Weights of a small GPT-style language model, trained from scratch on English Wikipedia.
Size: 5 heads of 64, MLP 448 SwiGLU, 7.98M parameters.
Architecture: RMSNorm before each block, rotary positions, no biases in attention or MLP, untied embeddings, normalized queries and keys, capped logits.
Training: a variant of Muon for these matrices, 6428 steps.
MLP neurons of a small language model. Each row is named by its layer, matrix (gate and up: input weights; down: output weights) and neuron, and shows model dimensions 80-207. Each number is 500 + 50 x the weight over its row's rms, rounded and kept within 0 to 999. Numbers have three digits each. A neuron's up and down rows have the sign that makes its largest values positive.
After each neuron's rows, "fires on" lists the tokens most often at its 100 highest values on Wikipedia text that the model never trained on. A number after a token or word is its count.

L2.gate182:458495420455578490483461526465436481441393461524464447461508564520511478461497525478465458574485548509484486521382494451450515464481504451503528624432558456626548440528473492496433542539521472397422520548500520473524447584467584440435480543549557462518506496492549532468490515394513499486481521487427466511464486582461521513489490524564538578400558444476464536561449515615523500551504
L2.up182:428544426466504551488415474420598577523491483460535528418554369336480529567518397513507452542551500463452346548442511548424403511478542512558603495487475548492543544499454477523478562474472558506588500477515448447508576457564487541473498494518412576571511417425474512448457495359472506481546427526464535431493466498508500504509512495521499497518460498517621596403510565420517546515557
L2.down182:364487475565598492444531538526458477493519458553515449450482541462566505545499528458464412545480529550470527570366488438457563541455552467510477468507495479478451371441457557594455485419516404469475542455517526484520503503477598527495437482587509426437542526434438575614477496543453500543421534516519460540412480522426502512531416523560492559477612454508511578453509557483481544478520
fires on: "er" 34, "Sp" 25, "sequ" 7, "ir" 5, "ul" 5

L9.gate283:454502424434456568549492595472490485460495435535477419522471456512514447564493516581462589496411550440453515488502479548574571436501518489463556515483393494593412515482495480496565566486514551501509499517392472505534538544467533509443450510411504515548455545529503513407455504487540470432444607544464505486501394424491518497507501573517478618494509489525463547465533458559502526593434
L9.up283:476499522434570502386471524489491389491570486499493514486517490440457493495484503500529617442486526531546443515488547524471513433514442444452556574484465554456537529447514539449521617483607539543503494476518483533624493511499444532529481552533510522541473458460359443557494539424469493504462469537494507534470472477466446497449517600618520558445549538539573560589471464465507550579430
L9.down283:439631415494486487496502449481554451486480595465568494484411448535601541522500410478581522561421541496562484509473519481472506600490520425337470431503515489550492401527516500500508559575546570602491546529474473574470447462513480497478524533492499478477499428454444629457472417533470478444526466475423428500558569457553516582558541507479499568564541511443564567520437394494428462523485
fires on: "ar" 20, ". " 12, "er" 11, "ir" 7, "ate " 6, "mus" 6

L6.gate205:550494501495541482520489476430581465514559644562474551447485525551503428502515521508471517480515490564486490432582492478601537529465463522537563460463456599490498435527347559565463552459430452494441415486488497562454514484485468476476501540492537499529521496569485518543491510550335486416460444516454544389523412566556511505469480477424530472523612504528519448540461409415441536464519
L6.up205:617557533473455530516558477544477412539475510488488528458525534448495486545514523392537482535447465529461568497502456503586583560448591381515506457562512479379541589567467538584462424452447588542562487475464548576519498487490433478508485546543523566449553496471590546497512457539447483500480491473457475443498443539493494499522594471439442403499485490518458473540553538514497534503468
L6.down205:528390490536523535481525480513552540430542520497497393444523516531474526597551513377499528559484465437505622511605413522429512467492577424504504529517501520527404551491395584508428461522428482493569508398530399528472510518473405444488473487495397492450484531458505500462524513661557578577481526621545455565553503575471514521498524520493477484584529562474476482450432543531499541498498
fires on: "g" 11, "or" 10, "u" 9, "it" 9, "ast" 8, "b" 6

L8.gate319:520507556494450558493532459429445477516383481556567483414513432637498459544486517450424454450432450478481475489494449548471502509477515434522479491456501589475495461551433469471438395545573516489532469479511543539462593514393441447509542516529416473462489430400506522590444524524361457484499449486438428354484469621462480545504524501438508599554535514487499500447602520442374482445541
L8.up319:581523504427511499588532458512484507470493452587561476514518435484435496515580432467479430518541500516476450511568555513577429466490501513496577543465564573445595447463438444540516567562442563477605432489478456519528469530498512521533427530589468542481438490530493560501523468483532478438591492468455469566503525639512528504485597507503503515464494576490536502610495521516505440464544
L8.down319:518451542535485503482530460534517438495547559577546468489536446479538587562503466488394492571529493460487379408408474524501406477599510475538513528472560499511530489427449522518507500471506493580452389425503525531442413504449416567359475541494433508504413532552535539541514488464563582392575491512517467511370515494490534500393558516411527491480496518452485481619429627525592485471493
fires on: "g" 21, "posi" 13, "di" 13, "Di" 10, "u" 8, "ew" 7

L9.gate51:420472526546523490537449456464592522488517465538523588448490509500537500374534442447487485486444461501549574509434537480550554502563508478556451520568497485450580501469479525492574528527581487453505549465469476503437442468466495580494458589573523596532621570445457575489479484463481447434465482523456540490489514558484484488374434468517477457512493432540523495507534496546569483488491
L9.up51:485598573468612619506495508581468518614448444504516484494481470453499461417484469463543407464540431508455510561606481503476454442509555507424548428468498506501512524552462560498539530479505528571469558561435469483494479517522529506472483506479508500549596530477452586549552561499561420454540361467453628495449434452518546481423471468401489455563515571460524519489536497551457529392467
L9.down51:434510497528525491550527469462584545515441463484542541467510443515454447460422422476508503441474495484473826553506534486507492481441444566520438501433497547540550462516498460508511440490463491538538387550541521520471489532481558469503500458551432494538464475497550485554505490465509492511403468549495448496574504503480475414541514425465487513457425429500439455492529538562436387495526
fires on: "| " 17, "). " 13, "led " 6, ": " 6, "ic" 6, "film " 5

L4.gate403:467572584507593539491582613461532506534484544497464481478498450453492482413482547503439461498581476595513519534495427503512469487506510469525560474539355458460581462531506529445486643480581508491507515548517525443505402591463538507574418489460436514492478467611561499455538495476497557454425454384492449516575492554529497526638472520516462530563468516542424488542587387495499575485524
L4.up403:434495464492534360535539547481520509573593507468372431447491565589505493520515511562544595481501429521540405540457597384401521497497549516488467458446524556563521519505472501556560594461542480523543518499455413563551523520426441418532461496491534454481528487565558461568502460573574566509519555412526544445505473478513468537496502548545544408456468501414483465582504493507446530645493
L4.down403:564473491591492548454552519483449530555505507464453470445564538451523473490424511524527546509553532493448260552568518412523530516507492465457513455535473467583588445519575488534535522555528490449484534514534515600447420622522503447507462468468455522532486539559550461526502538477486547443607494493510580487485472488489596509522446541553468425605471569517469525515549463480581538551520
fires on: "en" 27, "istr" 8, "pl" 8, "st" 6, "ate" 5, "ist" 4

L4.gate26:583468516538433557424435445461478432493511383457536518532543448436469560456534450553524454437573483441479539557399519571499523470565403479456499591388463526461501460550477504513523410482515590487478419444512492490515551560505483522468503619501476565505499472515518448383504399443585485395544393470563500477532397575563493453525454495489484605479466505532501397481530523452436572468446
L4.up26:463493511498499533399474431572558529484531457484541530430509449427509525512471444523380471484488470479525548539424474532427530591579433501582528501513475507491583509519451462501499502474571553567545573574544521547493483501584466451562471547563417504472388486540420456492421443511563502491518567458507520445497489524455551486458423508421429519508525478523560506472471532444457454428492
L4.down26:560465552388484557569440471588441460492497534549573527521413470498437469573515496409442511485452553432452576660532452539534531531432491440433523446514563498468439470528429504420403520514465498592446580624447501523471438467469539464521485535431443430467523545494504500559484538580564483545496571505501456508506544475489450474490540530498526537528564493522448530501522546476407565488519
fires on: ", " 23, ": " 20, "; " 12, "\" " 10, "\", " 8, "New" 5

L8.gate150:489456458514529425512472480469424429495524483514557510482515533502499505477575486432522508433582518570388453547413537553383476493430578452505500392440401514558506406490493608403554506512470361532540530516591530462492481531498438482476357480501481540550534533567504508471515477537561494480493523465526520569512483425515537489470466471509509533492531477553490536433508486505531490427501
L8.up150:562433508500440467541468537422497511451443550432449535466546554521568531502499463396399484554494401490459480503480489482489517443504414561534454563412569593505616445484518486578475514605517511588500499564546598494504485512454479553549509526540479487465505386562521434442610501506514470591480443476488533608548526499396523502484507489449505515500459415503475572561507528531513467436416
L8.down150:527478485479597375564533599473533554571486448520467440475432429521513519537582555499456527535495435478481477507497474489429479510570530441600492554467536597444485514470543502486529514532473472534537507501533505474457497583444480588502472474569496542516509538459456457552501491474455500548592461451568481515530538459571536530494545464512485536494435418467580551463469471547559510513515
fires on: "J" 22, "R" 17, "Y" 12, "W" 7, "i" 7

L9.gate89:426537439581492476466494469366506439479506478570518484382541509457489480480495557365500479522500546497454577487507477566500470513547414522464580392444502443512543461424498460464510517497550534488474472452491565531434513420459522507502495470568526551402512443551485451449488500527520518455596457491439473506602609473430471499448497479499499401512526438556474587538435512480477501491472
L9.up89:496501529484399443391526429482470533567479467494646531526530393438544554486563551494603464521566472551447510472458491530453484400546481596460524569599528515439517555550440542555432450525561537535438529529561468490477484520523470478464464512529503568469536541562505437571545516539509530509467496557472472464590592436522409508513577578414577552546453441463564553480490460582507446521612
L9.down89:478520454449463488428389558445492439469542477542498515509469510548437550548500470421576483589530497473491413474415523566523417510467418410445575565459398496533510474558544542595389484489555472456420540579477420339506542535491495491535538498511537497513505546422559520434453533385527498576574509478507549525453526543561449401542425499485510460585529507454504405511505507478484529444537
fires on: "as" 18, "Mich" 12, "am" 10, "os" 10, "ol" 6, "ur" 5

L9.gate304:578502513474411503487477498528506476491446457486514540529534543491485586474417467587423470425487451571504453469500576542408440540488524526545542433489431541510495463446485603469407394447573463520568498425558423441548539558507524501547481566515445560457469466594405488579490410499515575512512452495499478565449434465469388411545583466423554463486469484472559515506478539549511472524502
L9.up304:483543375492423496536487471542496498552533438568504508474523523548540556531421472466544441541499462493495567512490527463585435541478491532526573487453507463516464482469467511503473517519494513536549418477665460504487462445454563413455485553515586479407531486518396537462442465539522417520572504506585464496525495458480500445360447465529511542566526464497466503462550467596402491473539
L9.down304:512493463487545501439569445481447506555453511474513457498476497417571517545475506477526562413538450465582278565504484526482439550455521550540478581472487398543480569475478494457462604442430477544529463483539476518420495461423524569556472470548536384480510486519416516460527518555491531541525548544615515506476484510497521464355445497518519566522518536540554435464561471478460444444400
fires on: "D" 32, "B" 28, "G" 7

L2.gate438:503507515488433493562388544486518582427479497467515515463483544469503477540477540535547496512596524485620495494521533518485420388415499488455449626496568517504567557511442504497548532562518494408467504484499454595453503551570572511451426475444542475496498552505480515392600433501531557512463569465520591484487476496526562527491555531602487556461475479430447511519498567595519504557440
L2.up438:573528493481405498563431514544416480543539429355512498493477477546580537426470519487529584495501486503566436461528586495483493525520479589527512512537479495405593621432455484599437496499533516519586475526559570488446487484432526538483489422405528449503450505514491529488477520557435479496520457522483518455459451555507546386498520596436562431458454501539485565510395539536453471580468
L2.down438:503485539445480445564412449463483562411510449509519449475420469414534567559502565487464629519570486504511542577520474462463491512452466487537513550528516489540547511438496485576509596554532538519500490581469571527455474456536512515451513455484503548546453598528570483456423533575468633579577536445578508458466481516561478459372512455541494563422453516464457489549531571489539500464412
fires on: "ach" 32, "er" 14, "arch" 12, "film" 11, "by" 8, "thor" 7

L2.gate332:511624435531489457641451513534520452435543591402501510528543466435480462423462459462532476359419543502455489469473480556585477453483456482481490571429458421472559536568485398479419369543443474459474411488628444458440591507420448489482493524527494545449453523556499574474556386475524588485521586451537450433585465478526466525488489546647517419445501452520500550509472432538449514531491
L2.up332:432508567518540437466525478487465504442451492462516533485544520458466636469522504469527446536506504432457559529475569523526472455496475508499511463426471511471507469580523523512529527503574500500643449466476426484468495563421463411507548519581551562562524575494541488584544491426524483595571469534433578482560590506487536541550506560464453464463500569543521535445468549512521427481547
L2.down332:535511497435434479439581432399453395480525511487513478498481540507449612500563418498462480534526480462474386555434439619477481623476485592524474496451529512581506498545515552541577516501573444425603415551506485501490614506443478453480478546489521546548437449515567511523569463448518489519518458498581464622514578468514572559547523387506476467578445591527573562455497511508483462461506
fires on: "u" 31, "av" 17, "am" 14, "im" 11, "ord" 10, "as" 9

L2.gate314:449487455471533417469494553466628494423441466410592410552521510575501479477545566521464508417470427456477439473543528441372474446601420536445493549507515474496453530592472558516519547461542465607484510446483579518561510521539474533556500510464523449549448500575441488501504459537496459580531479530406608507550529519531479496468478506483440490625507482434501529437468495428525529525466
L2.up314:520548416563517482488513514484488520457443471590545474471507527463440487532436554600420463456507521471424509485450524506492566451442554460484573493568578519448619549428504568466462503413475581529560477418478533434551517427525544502422596497503451501497473515551545616411414575498511528496502403512476444451480561409467432496520468572498475522523488484515596593504468485404456495468575
L2.down314:519523546493446489448517530473632492515466501487583497451485555535512570514485480552502486498440503469366530418477470550346498457473465480494503548517514478522502472444434507517550565529514467517517492574478542376452507489575558585511505505533484491507476496612530558485544564466522382667561471613490576442578493415605552473542500516431433500533462518482472494568374491469532504487544
fires on: "i" 30, "Ge" 25, "Ale" 16, "Ros" 8, "é" 7, "ax" 4

L2.gate427:402498469504504464560481432530613617535432439466448471516536475477511444514551448398492535530436460467443572507520468490462507537464492550482511601532570463496590518450439492521527459556547470515466399463488546499402494526587447570457548563493529563381441489572515465538572459559442564444500452536480525504462479521386487458539410534621518470590458478573454490589485545470521444354449
L2.up427:477615458561378516437461467455573535505531451527408483465507572617440454414487523503531510500477528578479478471513501552536534542418462491535500405506526500510511518501560580492494558560493488528421487494548587503485599449433412485510467465544500512481480534581528512483395519526508550422443448521469512528403573426515492374581510533557462541514449471488476518505493465491520511488443
L2.down427:432618556486530504475422425445566379427523474418468461395475501573435513524494537562523442546479500476468571545483492474463501446484436576533473446571525478528505472474447494468526551468469547525442422443543510505513512645536411526468520511435533461467451513535590532446463512593393464484493497583398542492477503553494496477516497546553531516540462583592509529518406506418481467506566
fires on: "Ge" 28, "O" 16, "i" 15, "n" 10, "fur" 6, "elev" 6

L9.gate121:402473544478466472568479486531552472531459509425538448567425507431544611438489472478523548555452527510557597552488499450550556496441460553463604452557390513444531522467548533489469403563411443515453483486463457454477538525535412440385539567568517608492429449453520489502500530456490578422506420424509418442505477430479429482499507450500589481618566550479431463491488531514559472585433
L9.up121:441463474540503463525502458478530444553404486565497552433445523510407509493454524498547420450555469406487542602488405508506512508456552422484606526500493491373445560548521454551573564530516475477464500388517490490572459512468517549503427532475518532534520550541547470511491571545456499489519440450500476585555506526511561433467490463556557517416538570541571400423583463534547473534387
L9.down121:477509472417455509531540587403502475505544579573568535435556530489529482516466538443479466486556495449465412529462437476573355557521511482453528537424480623481549565477462477416445482446429455484509497551565407475391463540494494469539413471534523458542462523605492564572528493498483535486573548436501489506515504551450462434438424572514541554547524426436472575565501461492532443510504
fires on: "mod" 21, "s" 10, "si" 8, "od" 7, "enti" 6, "B" 6

L6.gate58:531598563582540462461463482529464542589462473508527447499490494502520557506533512463538463446434461426492464389518476490511529453460445545419598506515512504538504515490447586514480521471524521604439478449392440483451489522563527423439517491522431529499581518564565448570533487533529510540492489485515504389496548458532494586448501504508448525496497460548453430489592514526467531497526
L6.up58:555441530385497568458465528460497525419475536538444449436492544615511475550559554513589466467505490351436448531483432509507491448438471564550514571504490517452560498552518405482597544522499557412486473444532515451478472487442526546487579486526526511448486463493543540552454496630469559588489495520573482502437494520505479505513512493433572492557502392556492501585546521557389550435625
L6.down58:486501551490505515537548463471497514470475449551536501430503535581480473443480572553540546441470539392456446465426472522615458522518506544492534457506476400508585537532570514467557574454505481523498552504488554537515432510386433532525480468546505469414510526566544437554484498592486465560567585538491489476456483509490463493564497387502460527609540454452510464512500515532460644520565
fires on: "w" 77, "n" 11, "o" 4

L9.gate227:503515439615529430470483489520421471525509504538600492457534552556457438501503452541457515459542411542498449299505539491520492560526470419522516417452493431515424478435472441480446622491465377528433559608427549513485542484487480553487525415519488538537467543722446514610422529511468440525560532551467513481502449499564579554569508443543407523520431456518528438479474509556528464527482
L9.up227:568557408560408472450586433468533567410451490545384367502426569497441454571507588550520506441548551491556471474546476516407459510449523551534553579522487518471598499511444492580511587556431496569502510494453477512518541457450540512472477539455538477501536581500510561525527401454403452534550536482519505506489524429476471517440479465618509478549470414495466525501462559533448529518439
L9.down227:532499646413427564552484532531420455504561530480596544447482562512471540495461438482479507531441491449464426490496536503487492609565415522538525524453568508491529522394537527425551534523437467472513569508516461524542460492445547482402516388532421594534536451581443547456557554587473414503488562393485468604512494441492491491545500497434489494514523513492438543542570553483506489551504
fires on: "w" 20, "n" 15, ": " 7, "aw" 6, "ol" 5

L4.gate56:493557589471561393515503505510502520597520486498482515552517495461446454503640541529442499432449576582490483465526456516470655449531504399465498611443543521505508446547519559495437559467456616396465513473415555458426463486527512481500564531479546526481525503541376544491551426543494469417424528453561462541578621570466488478538496489563408503502490506509476459589474534516501476508491
L4.up56:506484597501446542527535459505492528525553426580396536480565462567475524424521550514406458427456441408489569524461485472455582427558450467513564503420423506529557500504501512497532482571472556515486534529358507528427562551408388471513489487485557532370498434441579528399491509571507476506481489461545495553564437457576487570403559481479542561515469466481581430456499567472644485492492
L4.down56:486514534455556443514494412478589587606622494489470579532473604457492470423516492471506479454518438499613526441436521511503461466454477532498593530452492558555474535470540567510511459492503413425539465558407472492536513544386370548528484481522565489419554454518529482590424466549533482476508503463564416405479467483492463472471525515481457536527505498546566451481472563570539517528534
fires on: "and" 34, "car" 17, "Kar" 8, "an" 8, "ar" 6

L6.gate272:567477527466485587504479493534516448627528571513525616508562401587396527501488502418536462524463508484514457473486515512393485495463498475507514533453518506502531523502554572476604471565515420504438428368577562472494504549437475479456574510483606469485533449431436502388494467440477518491547472470459475468544511436421533430547485460585491418501437437437543567555511506396489512549468
L6.up272:470523477434469369398491425512476588589491467458424486452451507444489509531542543478572497540547475431513400511437512519524507573544570546471553533539431568561567567519589581469517401392554478501530420479532496512494480460441546441523414556577575503482522430563457475492448597477546473462531445536606547455572495485445523562545463390502454529493485506437556505574532497426528545401482
L6.down272:552535468422528519514454486536473527506563541580492421548500510518462537495554564537508573574480544545421436471436462483537414500561518461542526505527469515523521457478513536630431496508637449505505471469443458441560496526449479389523509541602539483549475514492430488517480391399477512509547426414507462431527625487452532472479587549566473488475440428483544558495501496460512577388525
fires on: "a " 41, "\n\n" 36, "), " 16

L6.gate33:444526487484519400476530446453522475505407511562578477432500526514535486509515517531478550504520465544501577516523466418525468503486485516549538509510525470465500523420534462562539564663478512465460436506477511548505512389458517481515517577522666549505499524508506541369462459541477536445543475396499512394522517546458492427456454497465524602466449499446435501467533400611503514464533
L6.up33:438532506520416547526627384526467572462457453473540501570455466464483499482543475504584491493489539554560505508460555416453520511561556474597536418544529532523477446448586454423554388547525517491498593413587513495483620535461514452607546448471483540540446494505577465587551487572499424483509488469480529412478471485438479443487533474456533582545446593484432536487544533589547440506357
L6.down33:468561615566489560479521516479526436455505485490503508563498464444518506503544474589459465494442482476520371473500514562492551503452583433556449451518503520453516458526454514531506494487453482459498514416491521524410520423587466460442441509603526479474478495509523499505444561522533458505397604527458464492499515553434536479473546556454495463365496445423569506468473530434562657497543
fires on: "di" 14, "Histor" 11, "ent" 10, "ic" 8, "i" 8, "al" 8

L8.gate339:413428557453593504509440505568517518519480453519471483447500496570597486530510484410489572526513480514459495448515484563532452540487505554454501572512384475493578433520576499532470597628511609461499570589518498556525514446473547533421519578452492589462548494544429521473472559497526471470441495500500455469558514489521584497531498496556474464517518462382479487440524436585537557478371
L8.up339:503518464416579440519382528555515528453571469450545499504479444481477531538529534434383574510549469507525537555590506422665525505479454415503547513503470510526560432461563435387440605513473515466576523509531464472468572476468477555583505478477525514483466469542503499488498518517574442380463469515536517464524505467456453525516484489643532521366622380532513554469501574502467414493427
L8.down339:491477547488487492365526491535502572467468526504473523411614455525486504514429575498507487512504505489530496543474470548583491429558591467536493533559453506490506569510356545499481509568498509428569510569540448465447476519439511580473507442481536411572431368559499582415487581499512454487473530552460460491575599519442516591506565432401489501416508467479524511558521488482503480551444
fires on: "ar" 24, "tor" 18, "st" 10, "or" 6, "ent" 5, "er" 5

L6.gate166:496438407424545561492535440428496491459429449502483514575456446526451476544504662512384436507542553487540520474543514513549515532535488448438534506553496496470497481495548484467539444422509623500496565446494548453460461494569465506448467491579498408405588513527453448471411524488500528512477488507543493528501539522495513460482433486435510436500501540441556344433501507489628524551418
L6.up166:502508618506511470509558539545538484518529528426543481486515512510586402555541486528493452489398439478460682556481457439536526488536512500458571347491541552548505417468462472454442441510515463539517537487514479476422446528423460524461592553456470499504533506487518459451542595578506581410550527502537474528471537531491450587430464617529620410429497498450471574584475514467403453502484
L6.down166:518478564519523493512440513531458512502544455446569581501484528587467557560542470429503468446527480445465565555445565521539464553529391453447440521485535522509431491558540531582481473486487463422502523572436525492479504516434421581396580545628510552498525462495565444456459528480426510497534465496547448561481421501458553504551515458585485509509480607418472523539503577559488556469463
fires on: "h" 41, "aw" 15, "il" 11, "ud" 6

L8.gate436:529506511500521461544552504457462455520556581596568536488497529630420553491466544421497547592405470475517497489545504512440549445501486532482453503525469504580515522419568557476585495496499442478452508467469526447505507485471421540435554525446532574438550447475412570511459496426538458555552468485430512508496456526546454521566429482527490475499499346482555553461612447412531539457449
L8.up436:460486547526534499458602467510492469564554448635443540563524543524467535409487473461482436375416460558578572421545493492473474492527524453498499493422486540484497544531528533460556468515472492535557415481521444471517538459550526417585470542487497557501487456510558495438543458500441489462441444461430501556593526559510482497595497497538472506444468400566467545524510537501631613426483
L8.down436:481541506505464501466495392457602493539450538565561520568455459478522491443431614479528512589466550569544471529485596473593543520451418455505453552464464524443533420503416472554456345522572491461504469554505490559512572524521329460476444522439479460476445439504513479601536530479462493493442504529535472593570430555448457544417516530459499513538529521554576601427588395548542553464455
fires on: "de " 20, "and " 19, "a " 9, "n " 4, "l " 4

L9.gate286:488397410529440419561517419550467513500514493591608483507550518507515519442545618497460442480528377443456451536529601526501506477455471443479386488502533545569484455445549557531515537551469484463508577581563527528501492553554505585483422474433440508585397573435492506451482521493465514447577619464438416486437461460527530553564429500559468551442507466563406491404563407540583476565509
L9.up286:471518490512447425546530407501537475468451452395623430494463449463506507418539443418485521465540464507490443460389537465431411448502462374466515496506446524421464476492476498432562429442489508504492519583512515536483574529442481530551428472490468592598485509451577420428524534515507449534522493420426482436414515439501485503551482423593421477509429469610463461427534547542519479555512
L9.down286:536454527528452437536586467526512546546491483467538479514529510523568533525553544482448552508534443495574463490474500592496433527431526392518412495576478486533468460532567469494497540568493499518517583534463498509579584491446509460501435464457479523560521515538558389562542528504448543492596423476463533556471519526481482431468527564593481540543647393439418434502406472465571467448466
fires on: "Br" 16, "dr" 16, "Dr" 12, "Pr" 11, "Fr" 7, "br" 5

L9.gate84:501516555471480493518525594414452486544503379406536588495540526521576493541569482487392469550491488499531424431540456499568530524432510449439462499489503550510503513528498462551530495532447478588479547538375549452525497465579516556439476525553516540447542596474503581466589473501421463497564499506462563440391481394456465492519413477453562583438475461580504492556528476462527409519510
L9.up84:594524521521453501479512495553487434528565419474396546560519520555477516473493389483400515528438490476503546487514459531554531509377550524522459496466588488492444458471530492461524543377503449438537372514407442526493469517451445433409516471502417422463565450482612516510422478482475539499542451503457440502561480504526529567513511410496554519440488444508648499478481459642579558551542
L9.down84:494518545409513454421453548459416518514476504517417517528460569527431487617550510500455545540489525577457449434485485535458492486462514494504428487540544424459506496507570542541414564540528413554508489554424624553429488518454496489375463474541542562475462486535589557516531507467456510537459487556502406504419442463489470578480449527372584605513491435518610507441494523555422404500458
fires on: "Di" 15, "D" 10, "i" 8, "af" 7, "f" 5, "r" 5

L6.gate122:414564452498549506461487525558461504516513527549523609463498548482462426500448579492448539442551462520508392575443529527573477569526420507485490397439502550604524522462431507458542507446540465518450520556543494487481508588454549484471463507517451463401448472460443550517495506457575512549515567574580446596516452594536507500516524469523478508527444560496436515428476505548374513419543
L6.up122:504566421554570446528485523525512432461516503451449569454519554494518524503470521524523618529612537579467426565551520463577513498581487569479411413561556502510543525472482530461537574428472425490494410450549503457379494496488501481548476553427572574493452402480447489582647539435479494445531521560502492559528490488499481446523510501431512418501493517522519541450519458505537489518558
L6.down122:451469561511437512426580513544660413470478504533483422399464508436475550502517502499587496533458518532453605489600442591539499507452423388412442492548549479513521532539460582494478458489501540495474519445451414459482456529425449537501527579578452330517520571457485493553497502449546461536598501463487529464453519488501478518436476511454501433547467462521524442527366485456462500489575
fires on: "k" 23, "g" 21, "on" 19, "st" 18, "ok" 6

L4.gate98:513459563485531509402458545479551434488468488656477462505437513496481507504538526521479565563476483566610532485467514543499557405458507546543589514484552539522500420433512467507578360472551473507554383498557571497399565503579488559552466572518476486549444539569524504462533524545469552460662458449455416502488545560531501484531455542501473536494516400557488525506443491486514582486433
L4.up98:535508560462424504511450461523536484426514482530464421464510388443508495457552528483488429410517532597510565569477552598522445492503472466541516577533465481452430547509514548576496440549526455564534504484477497564531514549589540493462487530466446532558488482583517528431429536472465502571468435460542496608516513467515478456534457611426577438505470451560535443507592522470535501499547
L4.down98:522549545466398577473504511628448574581450447571506500422526498572461475555534527443535541510452463550449507568529537412449515532434512449538595479565445438488448481410489466513530450504575434516529490454560466495481500428579516573485450432469403485476481436410513493602635490547496564508468476499407537498491472502513468514429424588576452506530501494480469424511443425496502524545506
fires on: ", " 57, "by " 17, "up " 10, "as " 5

L4.gate100:415467543518595481498435534479538546573590555409498548542498452475512423461538539470504501533519500538504519479530581509499514472592463454416567462435505417514481445615500515503492566503457494535513502528429564492481441525508485495510524552548405556539527451491464525488578534560473495473530570519442534434501459502428595517473500526451460373495547492622494514508458489513527487468573
L4.up100:480439436506557518566418468635459572532569560444435567423448477437467484491459559472501478507613520394461473531437541498504533463528517498487569561473542479406465524531509454394553538484509524554549538501427537443474480513556419612542562488506466473520484507559511537482517520518545449560431536497498569479487581542381497498513425504464423570545512534518460488489456536539447565454480
L4.down100:416482498627584524488446500491540493487482479479512514610485543523505410495466471421541443545586550474504573472471541494530508570547474520540639437412487485445499433491533483551517526597472463572520530468524522569461374397587524513528484501470379490518480557431442483431491485568539420465443542515539518481508567409472541470502469490578550436571481461529535572446526518596519438452454
fires on: "s " 13, "film " 11, "name " 8, "e " 7, "led " 6, "po" 6

L9.gate364:537469583483566504498534558493429541570496550478501452453510418521574451508487449428367545472499511540515526443563533557529525481461451552493482548510464535438520411499515569492454440476479557555464441434402434445460501462539465475499554561514540619462435487523448494551518535568633537454527493450441438594527512539527508485469573510484528621465466484508415510493528544498513543469482
L9.up364:484511462441540470533484517454449396527464491534445496504487534499508571424446506499395540568477474526485597550553490502478510402473524594457619499517457455599530474495433551406543420421441473590435496428500408518375476504483583515439455474524508484577543553543467456429530438513466509540515584510457448493653519533449389456431493407550465520495465475516466456554485482488458462450505
L9.down364:451461391569538465478492458413428474496500575501518539492512484499420490482529542390593416550458520496579347513506464509533468439530475473479588523536607479480572615478667449455412596438526446534502468465564474488474479450489508473652547607475513490474490480553483492433527545488433500520421535553497508460559467523453543478526454326441547544493508557470489562559495541539500482481533
fires on: "P" 38, "G" 17, "p" 14, "L" 9, "Mar" 5, "z" 4

L8.gate168:358567470484488496522540483551544525576505397505396546499504455555591505483458508498459458486436521479487380457479509578542486414547429483538378481500482514582508404571478491483532500520406533516482582547466386521516421511429507470584501504509509470434415489490535549428533460459402417491517610554493525549533542540518487462412384530491544492517469540568545518528571483536485411548480
L8.up168:519520540477400469449536464579507502513522465539425451554547522516468566465538475466480549515593504524515529554490428564528469448502467440467552441542540631523467447461519530503539546498444448533458505492398573579550543568444418550569458523631555474503517462522536438589473521485521537477510418551493454572514411488585446455497573482466539434522439602496511429405459454486518538549420
L8.down168:526520491569468513549419486482598480425577558574470513478464513461506561517490592536396509469506558583510722580516496546513551400506499489456517501511511547487478511571566641495423465535426504526555503521433561487548442491505490549504508601490479446525494467527547452562468509520558495512513460508505537526520468526511448407555528429536491558492484489496564457447402512460547560405476
fires on: "i" 74, "st" 7, "ar" 5

L4.gate293:461561451503530467425523446498477483487437471573586498532414524476494569538565514516516530446577540406575373583498552564489500473512485564543498479490428519472389466505543457538580491537500504481474509485474490506570443488494542591424575446486542448430462575467414527378584478491511514519545447441478549514585585544409574447370544482612512504444517459461577512568430438556540499559411
L4.up293:485601468645493499427436504523523605499438498536530436402526499516493426504490498523411475518539510524557597469391499541485542431436542469540584567495565457538536519461483476471523454549593587529449504422478454492521531503592486490497563451482508488520446523456576518534496561473539456465456492577476544551567475497512473479515477598484539534517453509555359456472402478495529522528489
L4.down293:448436449449448461450468490513478416522450496463546571558468590558492510402553496552502447553484479479590611507551407474425540398600562477599513421439485475460429477508503510560512402421483538535495557530615459498536524552531421486530541509420572415486500511477432520573572501467481404538480505505524529513529380513367542488493475553504464526384511532576467480441467436523514460481435
fires on: "(" 24, "are" 15, "or " 14, "ent" 12, "i" 6, "about " 4

L2.gate14:574508498499519441444493392530422565500545465478559532443539509558457476552537532473483467435488467478526531497347458526518462480443411500478482494485454492486557415433530492481502515494475514511427466587525537542535447498456479516508481540590498467459531549572474504566589555473451545476490503468476448440520481514606439451567504455504527633656505434545464469471536546488478549452379
L2.up14:541498547505542533445469418551531569546409460546494522472493540557373516559544516417422497465446502494468589537568467546468535473466480470539526515580543480438470451474554442455580547470442491553416474601562409417540508506526568478469522588435426507496495509524509479487501474433451396497569485456608483510478594597566469393566525552483499508489497498587605442583458453540457573509467
L2.down14:465506548498490634508526533502542529446492504446449502474413603461397503457450442426471533541577468533410774478429509486531525489461487525505485479505541525514535509515507482481438492526537420482490500509533483489509520432498503531501483587495535484457436503475504555506492476454579487475491480497519537458511567510569495409466492536447552567461407473446499448578503475509465498505477
fires on: ", " 54, "that " 19, "; " 11, "n" 5, "." 4, ". " 4